MLP neurons of a small language model. Each row is named by its layer, matrix (gate and up: input weights; down: output weights) and neuron, and shows model dimensions 0-191. Each number is 500 + 50 x the weight over its row's rms, rounded and kept within 0 to 999. Numbers have three digits each. A neuron's up and down rows have the sign that makes its largest values positive.
Before each neuron's rows, "fires after" lists the tokens most often just before its 100 highest values on Wikipedia text that the model never trained on.

fires after: "ch", "Ch", "al", "l", "ac", "per"
L2.gate5:504482497548519497573477541516498492532567443450466490438450452494494567450478406554455517415522442386554529478426484425466484457461569507577488449573451528454536566547457473532530500363551508597533534529538486533558555509486511532559587563499500491470502489533427515552464464435551482499436479483516510529521562523523482442484489590503587512530463518488545359502377484467443515540490579600610457536549523410505452454476556525487578477550522419514480411561529472457566549508415514450472442496545438495441496486499497487499512485543568483542514578498560480483469602476563631354
L2.up5:457456542482575544487433553603463512522498562517465442438477479556567472415518423507496489440542500558516513507487441403448517497582482583510519504514380487527554524574539514558438525456485454579512477505417452409533558439564444505574531526473515561552509440526497440536489482511487435547434449462552605462461517540427520470509442608561524493500421434504502539447488479499550597533497500529484458495482481483481500516476534466456508461548391450471490464490589565589393532517466548424328489522548446474417533454540581516395544482557597482499533494513600528498549535561415492460
L2.down5:457473457496429474529447428592549518481439378453517431561474513418469467489485542584505480523538385459551457512470439509501554466450511482529500445487515484457549588571420589510537394367467481472412520331513501458544498519469495416483540522450492535433490481509497538521461550472425468549515481581513366377497601498516539516458619458497543458479538466523493493645480506470583522598474489572523469502531492490423436453474503520466524541476593484468481500425501453481452486478481583537515505448495509512553545447491554478518522531508550499482511555413528494505469516608433545490

fires after: ". ", "Th", "\n\n", "B", ", ", "\n"
L2.gate727:435429378538580508449484557430518445550593495468554548545413486545558496554542524495494489522457343374435524507428449466471529586464542488513545405452490440401560410453468507476511499452432484519496468494496536500494475491507425541485570550427450513535477508533505461522483548491493512463506439482484429539479500461543517519509458520469537539538583509379479475604467420503453534465556505443524439495494578484560483526564522588531565515466524476603405470546584501509607533543479540476503502527479415455476392572558430452546500463453517444474572482464560491525587455493611495448
L2.up727:487416444582548462384439458496529532481581439517486497547516560503479475482525533434442444608623490443441536410527454530459500453600460383564544440495576553457525452492389484524490513548493511500544492510397548459456549454488665556615490432449523574571499512500546472520568540463515453529535494528460471518525464504595457518451575450507452507494533470476479502530486521459505493543482425441636505487477499530636472501589543574487457492457481509481514498526538530509531524566470551581475450472507437532540561451557422430490477542510542507508596477491526524506458596464545552547
L2.down727:505428414530516413438498516493600373420516478420525553568504416560525402474560523538566485486490528533497568451509439495508491382559544444506580631527482518476535434479521555486459448493460503521502497418513476465595573543467562459478525517550543592485493515480433544545537544499523538500502430401464454607541423541468458536430532485450566535544561405521465529454431561548464513394515523583518453489460585480461473577532533396471430481553461443529526504455453548548570549519561546458525508532483499510538460477524516580521448590442481555456457430516489480546554463454493410473

fires after: "ar", "h", "ot", "j", "th"
L2.gate821:426518516429506486434493485467519588526552482498483525558542463530501482497555534428405461487437531428449488511506511489489557568586453466381477413553474488490511500587454415470475555517472511480594463531530550484571476493591424564526508562518404498458559500471405489454468401477462503501605456493489565541532438504563429464490402536453592472487411475537436463515504460508519528468524523403552562596452450505494495513511492478518436568486550515542403477460476508513460540435544460606576489576540536486509460429571507598468510464509480334507523437543598576577527480459439522489
L2.up821:513396462455421406459487486459567458502544516541472487434470500543517541613452560480466562472450451495480492464607487549461420519445524433492410413529478512498578499475608461454435477395471408633454393513566477488546531519488524514517491528496423440500465531540483482553443494466507573419528519395506476490515460458432476525529552514538483449509496565526499569513452479518446503415526444526397502524496485503557398533576514502578571476414545552475482511318471501528476529533452565485523497489396462537462520488494528531575494430489428534437479494473519588547455486579428514539
L2.down821:523476534476527483558577562474520466561401464556420517533439428448495555638475557376495498503473475487516501472563472553503547463500519496473525484562513476535457471430617481498417430452554580568567463600569522446589537491432508529554537538440394527520505516514478448593370479501464521430460503476520458440480468493465513536485505520516531518413555534512491454532452384538542515507555531408492442571510514537508412572429561529504437470457473498492406451497450442440404500497477559553469438444522522552483538552464584473568598512484499541531509533564414400552460532446467464493

fires after: "a", "fr", "g", "ar", "Ar", "i"
L5.gate607:558528534469493577535463502520491398517470387442540520488435557597537496585560494466530557482426505466407467528523460454501493567665420415496479538454548465520512559558478506469516521522424339522479520532555461400553510525556448536425453564532540482483529473523544487477507470450445453453488366549480616473498475456378509556545476522495482506506499477532486493490488537523531547420545467411481403463447508502469512547539463465487465540512448471503530508441481532425506521369531545596424491405482492503442477506466557488528445508391436498487439438530522542416454454468566513502
L5.up607:517482449555460382487486582462495441458525476416546499432549486487535492433520526494463484526530507436481458531486420453505436482526586501397449430491454554542500484567420418484495508496457570358457535508433436555523535563500446487451415547556422514441510453479431503509503615535477571483424519465458451532602516455497457624623542452490436543455464468463496430454494495502525482517511531422589547562442496498440460510568538456498513596543481498627442536431447520466445484545486460534414508526584472537489584457465498548445462484447535447496444439483519506491550406544458410505
L5.down607:532521437525570599436440486454567546549528460465560490474506446562608472549455528499483520518463468532446531614469508472570508499606543526477590421603533506435502578556590466506498489510552460487558453561585462585505469450589506559540433522494468555538467459444388502506536553534510501514399448561519542538555428532494531533433463460450562531510520517515513497529567480480529436494485520494397543595491487485500559409511409587549442387499519490436443583544429484423560571497471537534436465515463482434474544481530521468533469596524473531414520454486431475567558523559401523472

fires after: "w", ". ", "\n\n", "\n", "e", "i"
L2.gate985:556509464465488547419581463507469492503460536459424645523467554457471508505525502477515433560531464513433498492516454474413513467476513443518449454487487553476458529522454453535560470482446552576440606512485524490480531492543335483487633614377511419480470558410504474618441568516505509481622560515412436476566555580592497531478525546540495470515508514510497519567521435450523436558539435498515406535500464497561463499549573551551460525547571468568459472568513515431552469505528492495473444541579491543540451441548540493441518428455455533479538539501510523462512519544643507491
L2.up985:503419463511558504416508604537442523458429564444500580507596562529438490522546369508368479554581504538592580515546469559456451504447440382539471544566559525470462485507503453545502588577520424469443502512500537516534485569531494510493525467431540540532553483483535449511490494536536607490576433538501476476514480501587412515479520572559466577542490475490458500595529485433615475468470551442489481456520524594543449550556467510551540600479505619559449530445607454509494458475508504556520529502546447503511468470480405571487551399502461529462519432483465515471478545556473570463
L2.down985:465486495426452479471541391490536455422509571521452574525442492499470522384566625578551491503537434488436464428498392482402533482478541398532535522562468578508484575477470541447473460452415611596546426321504388575481564422385445527535513547491488488533519494503513456487539530587484485509463551484518458398477460529446450490464487426601519545551457472506442532522491527514482475500472430467495469545448509517497417473516474515513479482531574466596590501508496535497536492542540519526466587541506518535532462499549412543533591482529503549472482479421456517471433526457523487542

fires after: "ter", "ear", "des", "e", "t"
L5.gate852:483465470445457517448536464539526478522527396490506443518576424467463514447447610504453448483538458525548490529560469487435494461417559494486406461483523528555441529553527473479562504544582513451486524468498505418381503463569456462468490512515358491516427528467620484528455508575427523532612413534567499462570575499500497461512475514558432506587495571502509512399441514465454410517475502527552487539418433439514499464452531509526577454530466463520476487438467507529551484467428498480671533369459543545544483549444454514498455497419447484593546469566562469546410488432512502462
L5.up852:470457427524467424580442487428510451529497475460555435414599514499470529434555487516379608467500492511428524481566537526462464358528488495581466497534543492492451512472505557570417485463480425514514475502522570504459590451477496484584543587470515543519520571529484564518502505463534551488540484572500497500512477500527517456515578512483501540442490481662567578416516516491493576621549508606552461436456522608478438570569455490518536550462519520476466442582547369539487501455435566492501509530453477525524528497503472484436503522577453484495479618480531553458444521549587484597
L5.down852:556580464577556541535420567492532571551447496467538474474383479539473559599493585483457410461501505507456535491556541463448492550531484545474598548602544459536381475467488442524589566540515402500531462604546599446456489565468448610495445479563525523473528531474500507500499537552434424583445488430452488483494477494425520454530439546402517458566485602458555603467526468453384509472526456501496503573433474488547515515523548575524519481529442504546550552445546541552536408569548463562508547444455563530540460494464501526505487563484472487479464512473541387446532463524492572548

fires after: "or", "ar", "el", "er", "ot"
L2.gate215:459564506547509575445523542508568483515488454451513537548493522551528464509517446463468470441548595552531506452543419443458458451505493406568487476564501346508510567512472416483456497543493419504514525472572376493435592469471434552492507576521472551546468465562468481430436504576494364482591512443505464468485423502566565540508545544421518540440461455564448545598436392511559464527585488481535513573426490457436515508507524494477481544444455501511433433528528412430440537490517449526494467467488457469500530457453591596468429513433511457541378438488551530553421460534499545476
L2.up215:500464465509502574483453546537532501457563503425463403550468527540478513464464516555460509505471553446479521545481481447493447455506572435408602565558529473507464617523537535529474485423521519466563608535539516452636531543533474432536531433640590529558443528568489469418594454439511576456524461523529517519573511437497505481514480519551449505501462424600438555513544582466441419396476538510499489562481455434423446507501559514502490488499444491496459497449457535467494558514481449457596498458498467642553549562498604460553471533485382448516444442481460528430511493532460561456
L2.down215:588449407534465537538514577534520506499474483506435469512493467564513517595439428510504516493490424476460537458484555497504493477581482464548498453556587460529388459499427574435502561515483413486515466447474485492516591500507516568549576567487540571423484492550550460502446599507512483572421461490577529511572440586423557436518481466457540557449472473504458510568450514449499519466489513589428560552484494486402416578503510453469537431446442493506443498402531359454445635494513483557531551602539479561473542531571488585522450526449497532453508548369440518549529477536548513518

fires after: "c", "s", "T", "l", "t", "in"
L6.gate529:528584484443540509414480506467573540487566490432519489494642502514470502514450525465474480491506558542539417489508454520529488452410592579484392518563432444522574529564435500453547482515431473537490544518465526544501449555515514470636478516555567455489482538416565504413571563447480469529494460570453473568537507611432445494556533559604415461542435489525531545358503575487498517586499527523535429442458473446511523524505514519575611630471504462498538509433602510493618511514371487451466492523540492491529513526530458482438512465510449441516509498496525515504488515597521482469
L6.up529:468569464594505528582444540550473460457613551512428472554472548508481544529599447525605480504473523526450551493419524519597424482502448560503510546505507558579542513603551422493520591482564458520494474495454477459540459488491511536573526533478485458479511490437603532481497487556444496525519530548419565572476454466539507541474462396388460417502437483455480491517418456526407653505521482472473561577486368557538443536563472493522500419560488478520549550504490488507539540539495405496497465451489458519494454511600513590477458515512647570509480473492552485499460423483566454565
L6.down529:538406521520450529439461489512529444433602529541428479503517455471509542527476445457511610507517550437459510441492372472506451467483550423512463473466408471479533518559527515449482527585605569480483555385548509509498474532462594498449493455515571594443486593480529464500474537537469436511446478571524424571569548563404539453502590481496589528558477562452472519454521565595428420567520497565558468449518435563506534451583465536537499432489581522534459513550514451572522386471442608411478451546466527507570506450450492486497499486444538529471513460581482467540398455505484502484

fires after: "pro", "P", "p", "Pro", "sp"
L2.gate263:551491511493543426471483607504519552579457389489536461548468461521458567481427473497500488536500429472442500556477487466531474456579437388486477508455514588418451579525512475572516414470487499494495582490531414485518538553498485508514451457541485541521528476516466514564567479519466457541391617533564487531567557465455439528529599445501486515518510417604555526620531464483548461521456603488514499544390450533536514493375519455483586503579469452566513496434516573556525435572528488482485420515542496430465536418537405437452380459511545471520472605509554514470531548541466508458
L2.up263:494556488542385411526526449425605500515503423437499480463519538606406535508470532518536479558546534538507524510564551546494585438469545478479433538452516499427499604562590523522512554489577505419532498504497480440477461417495414460469533497420530526507494541464505466458484495413398466523541501577471467613532480478498487500473489470489566602504681508612557471462464497564539502599372550568432513498469491469483462518453525520529509491521469488571465602478519516447524492518526440380409464559509428566477526496435559484476530532520540521538551487548471488514569490538420477433
L2.down263:515386500492461492480479543557463587499535513516560618518590394404545431512527510514399507485421444437484486448527537445571467489573453543564577452499494577526501431436371444489481527503455428550465590421529535520443493562450526476597438565564418496436487482486519527533528490554514527542503458501469496403480569483558395485556463500515508451524349432517425494524535561440514502473490408514524424490517471507597593470564417551464579512505487538540516451522463454556512558493500440563561516483558540451414546490489495486475461430476495439515475519554439523515491527468557570540

fires after: "L", "'", "l", "===", "El"
L6.gate240:539467464419456542467531563602556430406441431502561530510417474540532518431470430593581554517514464536524506453474480441332570477499477580499571571453497475621504491446523550518483484506572502503557451500480576498514550550464593508501513553531443482442546515473553470446517431502404530507464552550500507470487539498529501433494520458460513526436514565548516553363536477588465574496480462484456363497520469428528509536471448535544496482534526533487535491545585474491503513563459528522461559479548428551484567509519491581512446501517594496673527508498608548517475446476432502569
L6.up240:527519458458583457497556548566470642457454415577417604576553551446508604486532483469489485537558543560403613424483456522533531428461464388561483488439512565485538492483497507541472496454454518460562478474500474441498543477544520520542364565444555419549506599489533451478577490471528442584455526513483530463454506563431527461510575577433499478502405427546523449521528525552490512468457439418508487404501474460464606486528476445575500504512540504448510456516472518437571500436468418514463540503439536513464465510560473466588487485540479437507575449475496536494476482529370495572
L6.down240:496366536486527445400518513544531540529485460498483438482438474541515475599426493518463575629492548510559440470489493557524472484470466509435469496356447506501523519517543470473488549472576480396526445491530520479474502416504636469586490471533556419472529549551458495567407516477495451515396548514478556626509475476551485533488545548491504427494525530490513515387462526422488512556475481451488561488529544447532518492405487521538402530501495493495381539434406485557563449525488530486553581462464439486511470512576550480427524546479563545544416557530486593519385409473467485453

fires after: "p", "T", "P", "bec"
L2.gate319:636506496518462407542543620470573468569520512514526554591505448515411529521389534547544480475479465480417562524520407481562431537457428461443423487444524538460518579496510427474423541460540518474471427528497465505487493427560526504562439488403468545532486613507483524559501496440447553455541516592473469524501542469490497444480557496517379473507503469469565517484378465466425405614378499527584494481526602495507544539466517616495492463508578516428509512551525511469513479572447515473503498432542520455568561567448482517480450464436478529460527537547546445488476588458495528472
L2.up319:502552519525543461511382555506435426532549505421494505428570475598501481501471506575440472483396457420535536520533522537468514502445471530445409495498482405478462524565458539563495478480547473422546547540489474493547456536521477523510376419418517506546443624544517478457516416474473600463513532544417427553602466407466545430492508472572421461442572483443520521520487463467482572530581483592507508591514568504531592462484460462446533551529535463505452510416482555510511548496425592425479472482470525456464484417406530501527497550435513448515479521522528567552545526412432609497
L2.down319:532568489538583500538471511490512443466524648545473580578469446490525483616502474559462465550429571516593477560568464409541424548474450477392491476440518450488558487538449532531477462507421402459531558465485459538471385591429502527574408561444415443438475514475570574521530545519446539523547523515494529554510479471575550473501577536493517415449492528455418471547497470512530543552465501580469538450489518491535548446564520485452575513536509516482533448491562608510509584555505529454416503505478487389572480458510469447519480511429480403455518552507594443517446535552428471567

fires after: "l", "r", "el", "L", "a", "v"
L4.gate827:482422452555445547463478568440554481571504502427486484485520528471547492544469553528531637539556439473515493557479522461457509523456450363553549467536530358526524472541484512517473552568482503546528403515540486419490548549484570495425392614534442476478481509441472491545478501502521599449414417500522490473435511499471475577514390543465488500495557450542474361525502520580525577484561483453502423567482522573466507593452536493508509544540503447581419406526566459465511524459497492472499490533507498593459475475423533446477415633484500517516580499568477549493503526444513585437
L4.up827:486472463518445530629497446412493531529489493499505474472555579420380519529534594507535439466527448514488503459457474493441515455506490503503502509531526482588414417485405473546432460536508479656514620504467461526513539505519413550440458529470497432567422462589510494502571472493519510537403495389444456436527457529441440539524507564545550433374492578491567537440499523520522455439443455585560497435474436503582456484465529520446528449532536420458498473529502505482460484551546541464497420507519504541398487610512531483377436483488534470488540502488485529450542604470580523449
L4.down827:523457538459513523551516436453488502421588443525601563518503547461468484546519491466528438520475544446545527405498475482516493488518503582432500526476596595435571490445496508501501499450552431446503537522467455558539575469460448539529473512463423515482563436556518542526548450454518372543582474446420582576534513538492529466501476520494448528525374430481487504548529526497488467518537561507516552474435501415446489435580468492444493534543529439527430581481488577636371610446425545524425452498516507537583445498585500504548499440423533583526546576543527499535552384549453444492

fires after: "for", "g", "seas", "or", "ar", "ard"
L5.gate4:453442403440481607550472486465516474529512470623484419463462466463474533501553486434463506500456490545524539542604485503475426496503498498471422453462487391467503551545459461399406403545586440457412428511480419454496465506496495537555561525534526630522431465524487519512413574481537506479535432450532489507440484556435454441485470487414591479555512471479520495570484536508513508401416453407515471590440486545534368545477452494535507459441546528612458510553508459439479488476498443535455451405487480564490590515480494494509438596501472551540564465520504490440482510506558464392
L5.up4:418527541462449533530507512482426478512482544566429377571423597510499421545565551417423532487535433442433534572587400420558477551550559437378404536498562497481488508520456468457486516541441480507485501545472507592501512517525455509487508488473551410480477429526502497473505502532494566497485525497559468534522517481481483521429462492500576425503556494574509546611531594470595406401530472504369529571539542519536396570439507578538503506460461489533600550498507595445536480546523547456507502523477418409490472509487503496496489517510509520428475523516478386482424495601475554480
L5.down4:493479395495446456494497544526430508494433601447604531466608470487473481568459487582450538403558461543544498502448504528469513518497523522473591536492549514567505488478484506489445535483406498525502527377468473445442582516543521545619493537471401503530531525458524341601452553564520514530418432557572525503542488462450493547511405476508521597432511519521551465538487409418511517512562452503447632491484405519494544465521520566464485538527537459540446481497545487625508545452537542530472450431498427534505507529485457536519500454587484414507513484477537619497603462470534464488

fires after: "\n\n", "==", "\n", "== ", "f", "==="
L2.gate70:398459494481518511512521496488568443553541540457472535496475522534526467518457538431509617523419499515574431439454523508455459510533384446514534429486520516509504466562499445495513411583513450561537558556517507556543496570505567457552561561389497497504505555498528559460420479455385529549437451588474515424558560559425470525475581524501501563539498569462517543474559473521493577561484500507537462526435556535532550448554579521472486544479565449502491592462599549476500525445449514427423489499588441556677466553439499445446499399505486537480553538418536512527490582510607474456
L2.up70:444481451505498524563430471509608472468574494470510495502505563600556412480491527437386476530502488483535462510477481501549434550433443434573458415471582443376528502514523505518487518540547483476425476411517475473552532501508553564557500528439533444444450499544603516504606463473579440461541414473520525541457543455514434549490491563534577451560485561442482410538512474457606531548562494494530447481493534577573501513469547439466483570492467508529518577416517517524497545531578501462601455465536387508518461557494438552559451371472622504460473539473491586503439516536582486574
L2.down70:394432486483462550477473548513547502473446497570437568475488588646433464439526589480541545588455461524457511457475437485427526461565425524479525456500526601499536566491522567478506450505500529510542497214520465485513458536440563544528450413486462537522505569571527378464533488455510511534459493543502516470411476513528471571421428516527570581565499478490480546437493484510493549425457576494577506470490494549577509506459510453425475461491512575527480470490490564553553483456577523484524506493532537465523521484511430480411575481458466548470505485501563506546487477558511534573

fires after: "C", "l", "st", "Le", "B", "T"
L4.gate978:480467411495478412540480516555501430480539446542531491535493412513509536567428468505508556551507471495579518523383517583429392456486424512450500545535414417494501472471452435544472582526484496589530467559481503427546483553562529520512371470531445549484510508506601513545528489608489463483463486511483462510446611545537553517467426394472601452534463542473587522535474437472521460501590495508598457508490460501428593543528455517582525466513507414553424452547514544537563529502449566498552504525489498519573432552387602538522417596453546499448474486551444470552454499485560523506
L4.up978:463411407521408467495538542479491520467500526416542424486426495454575566508507516558469450494476465449471505576451538460575624513503524490551654482463422489534477464433560494535494526443441515538590493489484544557479508434489549544497448509439494564531404510483529580530610420410521506404434363508481400457513474538472442514430467453551486438519519468581462523450462499467427576488438496462530456501597535475432512486451428471485560542548507480507501488477526529499495615454456550562433471558440476495485505450448498482442420522464425548444490649544505485510490477521570475537
L4.down978:498445479496538544503435418498468501514556483505498507401382564521471465582460455461556499489501427473481484434463472596497498496490507626543458611600464518475438507448536426425464492398537502608514533375555498497507564469455551570526530493489510587496554459467477487509567547569417543530540582470444470497460463456478568512382536404521442412612485475474442476538542545587549441443481453505434521480498474489543536410479490559543405625414487492538521519517582509470481494585534484490546471488496444566510500482532432459461541528525573499447499475545421459466513500503533472594

fires after: "J", "v", "s", "ri", "l", "ti"
L4.gate97:541391462508523481524483418554446485545478504441491584533576485489442374509552493536466538612476506518495483483470437486515509468549436499440471417440406569483489578502487472515446481547495508473536504529410402535506546595508415553505486538483395567496479627447503518452516534589485485452462483553421466594483503560502455528551466476518432520491579608500551521511470407518549482484444414497545454479469589607415554525572411504536474513439467470559443549506564478423483454596459531465500429506568541480507495511538504454488467434496504434424439458503547493491392532400572489500
L4.up97:511527465530564466521546476463427552522485442577554479547596483484548491470532461497513512436554599442428497425424539395438545492569483519506584541497533444562534568556592472410441474474486526494551460450488486536466613561533461514544485496526500533454526579473496509601536530437505500553476596574461480623497486592477507516489492499465489407574564529547533379499540523543547404600498418472553387565480549502477446537489494493442436496483442516525570559382491477623468480481463568502553516513522473524441532467497452519580486455537557573484496422479517476442453568441446488546
L4.down97:497496526513577434472432550554491524461547415457505480450396414509490547434434458510503472552532600403483401495515539418526447588492504441476520439463397495516461519501494487495444537559504541458445518444467541489510499534471484524535465470523472544493573548472394493454570538546425556578588501537508486436429524409497485484535482532549486575536452433458536456519632511562540481558502504612512506470420510498486519456559438572512544460508570468480439480555491532456523580458547470440559525510505466525548424478421524557609455441372522383397487470508451467506407424498444443505

fires after: "a", "ra", "j", "e", "fac", "i"
L5.gate593:618460462556549524500480541469526505544555535534579570463479567559604529536475464502548574401467485464459491482486477498516463535582543501513478517554442539403493491511544424469497472447412473450520502508494469478482479496558515535496547642481486561413483617530501504567465385497560474492476423579523478519561495467521451470504507513494452488530493544534489493503483536554528419416487390404552414471555609408441439539500503494520456637522527486510457516479429549440543389459486445571432548512539536602478473402441509507512518476406446458461495362535577506478485551506507510490
L5.up593:596490433491474479460452408424467604549485517558459524444476477487401494433446487344539457537466602514479434538446526474440458480462579406464562499462458500498493531504566457494534517554470437457545591502585602450482460644483471416521502543551489476467537491558520494558533452484517538467455537591473452562529538454463450528521569563565607526498584469504539564429436529520535497503464488442483496489489455489492493519454559516484525491519558505610523545484479501519541546582421458540488487540494526442477436373471427429404547494486488509390493428505520550431506510544522467399
L5.down593:476568483631475553463474484453496507569489467473482475468515619546465469544477489460543452611509569474542462540500538499554477489463512562568491469569449419487469380494448458421507566487505463444406505468537500462587521535523484500537423515521485440510449532589453485439537483533496480539396453513476563536545515524464479453434514504518497490504514528500431535454562618382431444444444527419498587521526468482513443478487509552438557476494454545542517533441603427450519562500386533571518509546462510496434586514499470547445431549546515445378521528479629556529495512507602400578

fires after: "A", "\n", "a", "b", "\n\n", ". "
L2.gate247:455586542474500515476488463541459415452456450504560544473502484558476489539532528513509404472523534456593449443520404559456517511465572485531494473443492494501504437520463445471474464429488517530451484513633543444506476500488556448492482469452503441536514547475487505527502560441539466488451582438396427561409518584538460529491569494570496522585545560510535547586470447575505539535516515480504470422384544534486461453569464569546524399557518548590525608581554486588596475487511423400538557494531416544570528488525560549646572546473546531531568485542463473492492590498557554454
L2.up247:514543523488439606353407463514481483509519514543536631517456543498509471541481543412499460586507475463538433439557505470418602555509471466487512516513542476568542344473495494445478536498464421502451484514522537469537531568521509526412484572494520511492494508498488514445482547504537402452438460508526516464449417568479468484576491598533478485544539597516579583446528549490500636484556519448530468490534488463465479560587461444593484502514574498522508529507561466560498495483513533538436529551474441605565539538493458456368479453506549520500461429520525431375520559512480608446
L2.down247:529434476429556469481513517452563543451502507432369456502519489513484542454451518515512576421421555582557591517478439498505465399456520498507488546533452417409498564534473529532534431425557447566575524276537480546488482462407509461490466471483478529420524604614514549570507523564520527505524514492480489542484530434561610501454486450411453501520429451527445482493523498527567475525476533528500459560465479473470479465481513552447565514438485453503519507485510479517526535528458527506524557516463524478455390465442493480503481557511397510413507523454432465593502522555523379623

fires after: "des", "il", "w", "i", "t", "e"
L4.gate670:398499581502490368560446444384538505458493450432469528432520554519469518473431514581422597444606457494501462475579468421459491465533581455486557535488555506481458578486537513535541593443559540478398519569547520564450436445543447586504511579409519471555480398490553423552385494507550507445583548536534473573474496550479488565471489566546490529570573489574460504531524493469530521535400516479538473450505450494530453502517597589554545478513410554522577475566456533560510490565480495470507530514526415431532453511479537560485435450504442492479562500519565477511493550540549506465
L4.up670:546467499416479478558453417456509519476508557421499551502521423458400478578472606475505471473512550492350524462585426505452525544470427429492505388534583415502498372446541437456521553535501565452437434465522503520552595472536475560453647489441424468484548484513473538545494430501507558479530498476425562525415499510603599414451487475488547494481489517511537452476439455369579468482485474523503448444435518474554508527506477566481526486500530608500542418437535523601523526446445564459412506521499500535516448453501522562565488446505482567483495503471541516551510543508474522462
L4.down670:442537565514491488500538488544441500429564443556453524515538533534578555456498399610529589543450356526627484502475488557456455377457497525530488605451452545474474517579485612475486476524444529476484467477470455531484491436446522496505464524590542557541414544544515478502529503491441477449496483497553515464536466549357501529475507481477434433548522491559475531524542506548507527486528508502517479482450481602447484494534477467524567446460518430529449496523436392506537486616519471594569504525462452392508440556481546437475459545644417444448519554501478440569494578477520404522

fires after: "j", "ar", "er", "J", "l", "ch"
L2.gate544:548408459519420556564460537526494454511526475436412430514492533474479531566541564562488589445568401443546481476522520523474347496542490543468564477526465507595483467511449496401467515451438499477607496464456441389445466426523560524481450509622496498474554504504499471582528430440512496518567529455478522513532474475433543548525438560528520462517496497487432515578450461559600511518530470482562504410458467530542390490513457569527535519519419481487437479499524422546488519440438521578417489499486377479467528615575528482510412478571580527564525470480583492454479581485512516424
L2.up544:400418394467362492459434417504548499509548484516438465482481568575546543493506490478528552513521450526489462508507440538501513439481565569521377461541555445513473504568583483524583466515432359494540376536517473464442454475514561505483558471560554459511496501534487452523459497452553541499469393463490492496527515513403512505490426512481435500558506552497508528581591526499537546455492422460503514421444453524506558538578562452524548517442485491586403435473493499490503515550392412494514588463423421479436540458458550444517537526474505394531479531444628501449496484508418550548
L2.down544:456509501554492480491493498464450461449551601480439498458509561509452485507456494457426542441409458493501461451558551475488444491476475482637487491604491496457464491484515554403426526476461454461465534336543465408506476536445559420468463506519543490493489506479523597501440567468538527541516482500503433524477462476515544425480484488452475462586541487492475443539456482470569593448469461495466467508414479427527430470497524544477475555461579492550399405393533465509478727497426450540600455518509549446403557511482529469511496558524456442472469508417549518463475546409497544474

fires after: "J", "H", "s", "T", "Se", "M"
L9.gate156:408508466439515483420488482481557456517456416439539539557520489383517557473443476544592579523456489461527493524486561521425448494506470447460529406503444574564487550509440492509455497415543536609596466522487525476461522476472498501440528492479517528534472592493358479551536580501541476462475429478497394645443529472578533485527558497475622623432554481552600519382526524498458451543529469482470545440571519564426461516554474467481470518536523494462480528517526427475458491476519500446436482502528518491553468503494492415453569494523492413503384508594538531576456545443464560533
L9.up156:464573486587423414534523482399552449467480491482455418505499540463551581457492430470488513506509513386454444433531476562422443498518482555545524444530571410479636560507646430505484603454481468445512541505559517537540503506484519622495519561420489469582528551544487441478563541508511589571487498511484525575493501547540532498472483460524529586465574441380429453493505539492501450550494438432423530560459551606522462463425477490536432472522486453540455502477621475510473437452641454494530520468429450489422536460459461430473527499522531454481490514447472506560483540505529505504
L9.down156:460502396586549535453500463526466523461527518541546532561479473527457468523311460535408475501493546469497546476461533468461438519540472526551539619515550464422514548457473505574427491526504563518553574515549535614559528557581573489636494431586557461498493474505535427518489432543474520422573535468611464537427486514437497498421446469562496486567453514493444485457550468508462520494384448528557546485456409488474543455562512542530471500543485512394431489523503506488531587542450551543532534511509420509455520523497516590576592479602455457506532519524485506530465517591440524580

fires after: "l", "L", "-", "n", "T", "his "
L9.gate594:565496504538512518490556528521568507468564448482489432554467517488487512503493567519580482534418439594474503516448544536484495464500434560549537505483489410602484471410527599603502526537394547604502466455484445420492467508482494501475473506546473531533428563516558406545516521592469439554550451512558463446433556438405495520456448463483516443462531528522502503455532523527465596507492416517500504454490522488463593525557416459494484524474557441488498555470625498503575452440550623395520493532452440461472486478431463569554490493427624452586619585444519474449519405447499501517
L9.up594:541558466469485487518508528615475534493602410564547462573439492454430496556560457368526498488488444570543576455494454522524468476439481443476510473456442464477468417560451505580570619444433506456551570493533541439471555542475534603519512478414483429558405495449531468495558492554496447554470427504538528461461468508500541497425536467541439475563466585555500448411575613591534504534445481465536466531451460498530550502493436517500482480482483595477495469554504491598528468464546440521490457537488493543329474521545464476456440534459599489480403523453561537460466512552487462429
L9.down594:513480377487519501459510388504449527513481461474477559441463484520577485494479501533514493574452399464477526482540475513500534442442440531568551509501519486511561530439621478475527466374518472472552493456470416610515568513547559472537577555476486429496576500454501436556464564452429498514534611460416560473579497488442479515439406510443488502468476440502540574600511452482483475456472536544531466535497447578548614453487479457544522576474538526608533544503532581593455600542453446445435543467441483451516488399526489476520461548497416487429488507622537455550521388501506509528